Weights of a small transformer language model.
Training: a variant of Muon for these matrices, 1196M tokens, 4563 steps.
MLP neurons of a small language model. Each row is named by its layer, matrix (down: output weights) and neuron, and shows model dimensions 32-159. Each number is 500 + 40 x the weight over its row's rms, rounded and kept within 0 to 999. Numbers have three digits each.
After each neuron's rows, "fires before" lists the tokens most often just after its 100 highest values on Wikipedia text that the model never trained on.

L7.down732:543488498454520501567432489563498598498527494491519491460503488517473545553498602515529466488482540512549486526481501533494520507547474516495536478592414579527536458545537482473544530526473486446512402441541532527474505459553464521471456535469477498501414534484490489423467475504494498577544551493528609437522517469545501514553540502520506508534531520495501537450513521496497523557544
fires before: " |", "\"", ",", " (", "\n", " "

L6.down1395:476531514508544512490444539451496532547542549585492530450534604531417407463554463463503533503469482615510496543513484459469449498491517579474512522481464440465527434552503534504510516501484468465439480598473442459543553478520500485521500565524540532507536515459496476507403439572567467513480450508460487510436468442501461472653498530488508493477488558490440556505504513479526457514576
fires before: " ", "-", "|", "|---|---|---|---"

L6.down797:426491518532486507524505506497524491493539461492532562519421485499502496509513498474527524515477492451509461475466450425543477501468534608484476381543458476565475564481485481463584419569446474522510529534441443586478495518507504522449551535476525560555509484490469417457483510547435521514501444516479500434471451568444560456533550502429520474492529510528456463500482499590454529540554
fires before: " ", ",", ".\n\n", ".", " and"

L6.down616:459471552485539523477431459491459427438446499474466422469493592458535522449526459510501507489525520487512472470578464500503530408480452499465542529503496497507435479463516482469567559513521419442490529494443482512521521465430519509503558488492539530534502501540484512489580449436521615532528487545498589476521469549458468457509591507472461513531513524538524523487531518507508502490415
fires before: "2", "or", " ", "ion", "to", "y"

L2.down977:452429511469527531542463379485414448529513492521524484530523517609473496546522507511514520446516513503442468512463538572500573508547487488548553482477527547439505435517498448486465517434538471495517513492481505481506515497482527539530502470512443465591446567553513522410466498494517508571477555494460516506444487479531552491570509492503484515529511563469541487488507467487534586501544
fires before: " |", ":", ",", " (", "\n"

L7.down1521:492517468498499511418532498521526468482500489445441504538462486426510498547471474476528469503408516515548467586521440482502439472463551453548547414423510457472480521489468460449504512487555403528429512539472542492579510511481474514571474562495474473474583487518516551536540485567467502575503449548507463529484486511490489536433529563442459498494506499543568537536504452588542544472481
fires before: ",", " to", ".", " in", "–", ".\n\n"

L7.down1526:495591560505467544461477492537502490523527498511536542467479520498465507477486480578563516446371535520545520480496574455445571443452493497535477510514519507448556463510422504527494469498485521448457554482554521502563536521481512490446489519439517474488510514490451458555475497464490564457570571434551496444472517513483525434473554529469545480472487416496539535483503498556498430512443
fires before: " ", "|", " film", " E", "pis", " |\n"

L2.down144:393487489533476534471468442551515477564491470533545545458509475455542570529435480404583437450505507517590505509555569481521558511457547516458507454494539551559522518427543472445493490434490560521542532420534474471575571517517506452548489502489517469463476476549463532520456513544541438551441557544560550498457496507523544535559551511518453490516533481458513517525459419495532519506496
fires before: " ", " and"

L7.down666:480454487548419467530471510601525454496494523527565531522479539475486513500502519421474546425477515477490537488461505512499453528563486474527552455483492489494473489483569511484517522470505471481545475433540497516482516510503526438503529428460436492512492550532520502433512515432467445512482528540445496473518411460530522570611518522448500535450568478459550497501496510439544468517589
fires before: " (", "^{", "ace", "\n", "ains", ";"

L2.down357:431464468542474478535507506507444556469456550518546545540502508517482477457489453515502479504553437441478490491474494452536503449564523523530478533407475518485513501604498442426483431500488532484509518526416540482564496496480431459498471534545417600509518526606515441438503479520521451476542542494439519469518561589476539592503421499487538580508494540502461437507477500482450494550524
fires before: " he", " the", " they", " ", " it", " a"

L6.down924:483390540496457502541487543554506503513535543505485458464526545452470480526489447490470420536430427548578454534473470470507522534502503517453519462508476548506440482550591575462509491446453478485521528635509558453525500475514503433525522501518541493452457524448533488475506497557462540521467521673485450523435512469546492519589476476503499564475553622458459523491528516496516466518490
fires before: "-", " "

L6.down983:545518570442507488503483498484468522526503515503552482586452489494505541480559491522475441542548458470459525507415477518507540489450476541489485495461505467530514526514485439419477507478507472533505459515502490528516496453485487529463472578470443490464494550540587549516527428444491604521464503530491535497432531569569557486511388465511449576487528495470507533538522434473526527455567
fires before: " well", " a", " the", " part", "p", " of"

L6.down1502:462438545460439563531495566501539500546526448535474484508536493485503481523454468589478474448489511567470478502514502455514521511548524520489523515528512494466431487563496549505517477474457544455570504552459553530455495509520497394523450524541489486495527528509501541440500514518523481455504503532538506522468439547424454584529520507440507498464496532500468518469555440505435584508493
fires before: " "

L7.down996:505510478507504505491502500443512461538465503477488527487483482522566466518444537431519427550439546537479468413503482549471483514558490532479516521518509526428475417448468485411479454494501523514521479544506527488412619510522499510549546541481491471436515538472528438503503439535488412528471476536489455493434532574560441541509475497541477576458517535390540535435469512402487503541512
fires before: "-", " ", " |", " medal", "ak"

L7.down186:494527516545506489506557512550503533465467496538501494518397577501497449468484552522477575549419489574460500483540487459518529502504455558500528478584526473542389483510485523510554522463485432497530512540459504508532498450532485480500502538529508478479459487457501502492436513529481483560402505436571491528512518531484536543531576519583451540468428486526502515458520498513556462523501
fires before: " ", "ens"

L2.down1069:477555516486553448517484502533502466510497524496433496550472472445406433491502508489475506488503509543481478540438498508473480464479505500577557477506485542438491562524502487413480503533527560474535570476491487506464518460452507462463529514479449417432477423472469553479545480493517512545550521477504444507472500491516488489457528471583520487544479465484455463514484505399506529429516
fires before: " ", " S", "ed", " U", " C"

L2.down997:452463526532524477495489526543495480534507469446549551517462496517501494573476503526550483487496444431565433576559458465523469467494486552532458425503534524479537493485571504426521443470546535503475591573517492485503503480534518500502550486503528527477492497469520524552477501465490473520488554605453499508434529578496568458620511422556476544493461543469460526517492429382505531555464
fires before: "-", " "

L7.down1237:470500475525468504445535519483478471476548526490497463504514543523466465510540477518536495542535491537489501465498527453594456458498562495590530488490472490416528470494438472506557399486494608577483461509521474474562495516472490513584528501499512535490540542485459441513499455512492534454467486461522542506538465503513464509483448488531510453485477507491457482511460424574486483523468
fires before: " |", "E", "K", "A"

L2.down179:524496480476468469491526442433451565483503478442577561565532486504474497486507462422503505409433420529503526555483499505455555503474491529394489470515484584488567517461465550456553471518474466511479505412463483487537408488503445546530528519483515519465523525495567517516483471513553559497526448541524486483523534481482473446508414481465464595458467487499523457536509462435534462515503
fires before: " ", " of", " Succeeded", "m"

L2.down50:549498504560443501489517410457502484509439502493498539536499529491534465499502503462564536518475504540538438473463567582516507525552501481517529411495511447474527497453518512477504545452492526519500473463414547541457479498530481529555509517454473482393533509489481538439489501610474538559414469476488447597537445548496508575423504536447488601480423551479528491524514540534512496528427
fires before: " "

L2.down520:526472507507518540451536510445509470463461493468486410592470532451594479426446435549504484574517446547500462521554472475448495473478524499473529486560515445470511512504558547532472517540442488537526457528520474559460503502518496497549498479491508493501553530473466476488498530512471560489461486526445512469593520401513418493456557546487500477627543502537505531494539594513482544616481
fires before: " |", " ", " the"

L3.down316:544538519506525579541504521464504482478540522515565490538539484430429473506494477518490466489390464448477571512496507563504522485477512566481460437530463469528470492413462552517556518533495522497500507475543453515459521467519438578499558527464466486435505500481470502528505482495473511482508543473488469449416470528568514481513501444494526502547450459442548482500503481447591509504552
fires before: " ", "-", " |", "|", "ell"

L7.down731:511540533477480514580486501485547515568469476467474565512443479505447480603469469452526508550530521538496474537482555433531506562493494467539482493498459525553541515598461548511487432473508474548522424529557521495460464452501539463543444530426480534511540485551545479514520502428490512382513518492549527437454572507479430508529554595559516505475486481483529490437472429504522525456431
fires before: " the", "-", " ", "|", "2"

L3.down118:514526529504509550481531514508411511447497515512463492522548486441465444504542448567527571533459562506538542468527462464451496501544576528466533574473507567469502515486442503498552526534517591555537492505509436468471406500445460523448552509444505446504514503457549397531498511505476515501496442550468514478510451462580435560524465534459443535465489431436512517511450515525443494569465
fires before: " |", " %", " Votes"

L2.down445:537456492560473504575509494513560504517565492455497483518503419439530550538487464528542472479497490541462459526521508519490517511548413503512504506488513572540544494514528527462528536450530527434557566535505520557528469527470451501516516495479479451504437454553458543552508481504547481500494460536565459519511497505461475499468490476466461468516541452481482476497464431450470506537536
fires before: " ", " —;", " C"

L3.down673:515512454498529477523467506498442521585459535595451503472436455561575476492523524556461462558400539490509591626569501526499499504514435542469491486538511468514557475538397516501502470472564447563450517507475491475523495444528548510423520471525521486452497523508504512579450542499560542459514556498436502511489500527485486496487477472488526511519472512466506413587508485494430473528524
fires before: " ", ",", "on", " March", " December"

L6.down1270:456500539526487533462503463486450472470544494448521477442489444424524470442497479552543499544461561504436529493487463550425527442563482509452516457502531482471548507550481534495514547435535454521455468510470491459454520518499447454449518426525493516496495433494546465515476439432488524553548447469451521590527534524499417524534535551491499472499539493546542450506494440507545415427429
fires before: "0", " ", "1", "3", "2"

L7.down1224:453488471444478527531473464499438532390529429540522501514485471495517519553492516460583500500526489575533523465480537574477515435489483490602533420509428455531510526540494484510559548447484505490475474567507504447517528525505552575453540460549484467567492515480533496510494497501496506571426462539497448471472468523495498525580487496490540599507470488480497526522559539461447525523525
fires before: ",", ".", " in", " to", " with"

L3.down1523:479532562477548566465527541575539499485508521472478466521501491434500487529443455511464532442453484552502475534449478481556462520473507477470467524428526499467491520467494523484546560485505578519495497532442494539551603533471463501472467523449457530517446495440510483543528517502462527553492528526526524454515494424484589468497591523460479524437499516455567527442427433609442488498491
fires before: " |", "ico", "\n", ".", ";", "oma"

L6.down916:539479463500540418491485556521482568439461470513501468509574454526506482412487443489502494502535551464476505459485521578492501438490508524487461567490466538561540544464436572503521434536552479486487508463538491483498527505530514570550512535499576468503511452552481490541489506562465527495449451497526478497555469547467488524512472508480490520510475537548384492485417517537535541496548
fires before: " ", "N", " −"

L7.down365:478524485496576484499522518420489516453520468494525577597581523528454543495455449501506562479510479473504433505562532472457442530501476495479533527530469416525547509427446503507503418462523461525496481538488453548500511505421444484445534504459504494512476537450523489508521456543441510457541513515508508484521457531465529452530472474482485555468508546506545516597606487595392456494537
fires before: " ", " of", ",", "ual", "odes"

L6.down954:493501538549485495509568420519451523546485493518435458489538512538502497537470535412551488506547496478522580487510555489514492523488493483530459527555572545467506529515513515555485558534456460494488543568497533481537557529441458477557479431534490452483474517468480519529523467540492454495483537498506499407474501518523415514515451477472490500529517464495508465465471476446473493499553
fires before: " ", "ne", "er"

L6.down1151:515618483482507558559485453452428558530522416489479472461521487438512543471501513519532509494457561520502462497502563547462498554457491518501497520459538509398566525506481532460505530464459450455447528570549505495535535457535545542494492530475525455516493464487543494487507397525497493583460486477540457486454542526567441559441550481541540562518603487502535520496499498531589590486459
fires before: " to"

L6.down72:504576513547531540509523488489530463467522541471457508466463469498497430461512477541456490507493486496476509485505491575563487512557489502530489530494494520484541428483510531527553510578479499545535511494478576467496420485524430518532522472492464521475482568547554466504511494511439515583473496453466581553439428521540509547536528532487465530460454526522509496537497501462479470386500
fires before: "0", "1", "2", "3", "00", "30"

L7.down1497:441495564490527500514573469504467506527404533546433609514564496444516485469375479529529462587512520557457632478580486478528537491566468509550487530520505562509583567554488527488559551535463536484441548560572517476495495468498466507560478510460482475440422495487503490518462479482478509470574461446525472475569441512487528494502572472520515496539492489479413535528499496464527505510505
fires before: "er", "ers", "ow", "3", "et", "ier"

L2.down500:461486449504483431476466475442484548436523454531460557475495458557495499523461562528468562464479519475551541516543524509500557436549487572517612513504556546534506538464512492528488515547483504492537452477479493466506520468526514483552490552514465526515498556457450506513477451572451532530450469475500491498505477562502493505554543540458411541464507495533477522458432608498566469518508
fires before: " ", "%", " m"

L7.down1213:506449493481463479523559536417456515492490424529503575486556521482451506492479449484494559526444560512517455527546490462498522477467522489491463491509544533505548488569471530500442577515496485538416478529511524527487441464497486467543479485522473465579522529426480426490522493415479519508477439561476550560488528530530427475535516533551477479575427438496468549458502549506493445467463
fires before: "20", "–", "19", " to", " ", " season"

L7.down1339:487409519543477525523525416581445415490499503492512455484490501505507567480482487582440506496507508455509467523561478588495511441563525528497479466576492482545475533559602526524557511519545500524474499474458505458502462476522432523507464519502436527527498506510413488468460462529435455559470470492526488544490450465583453496476496483541481507483541514443499596450541501479501510470521
fires before: "1", "2", "0", "3", "ve", "5"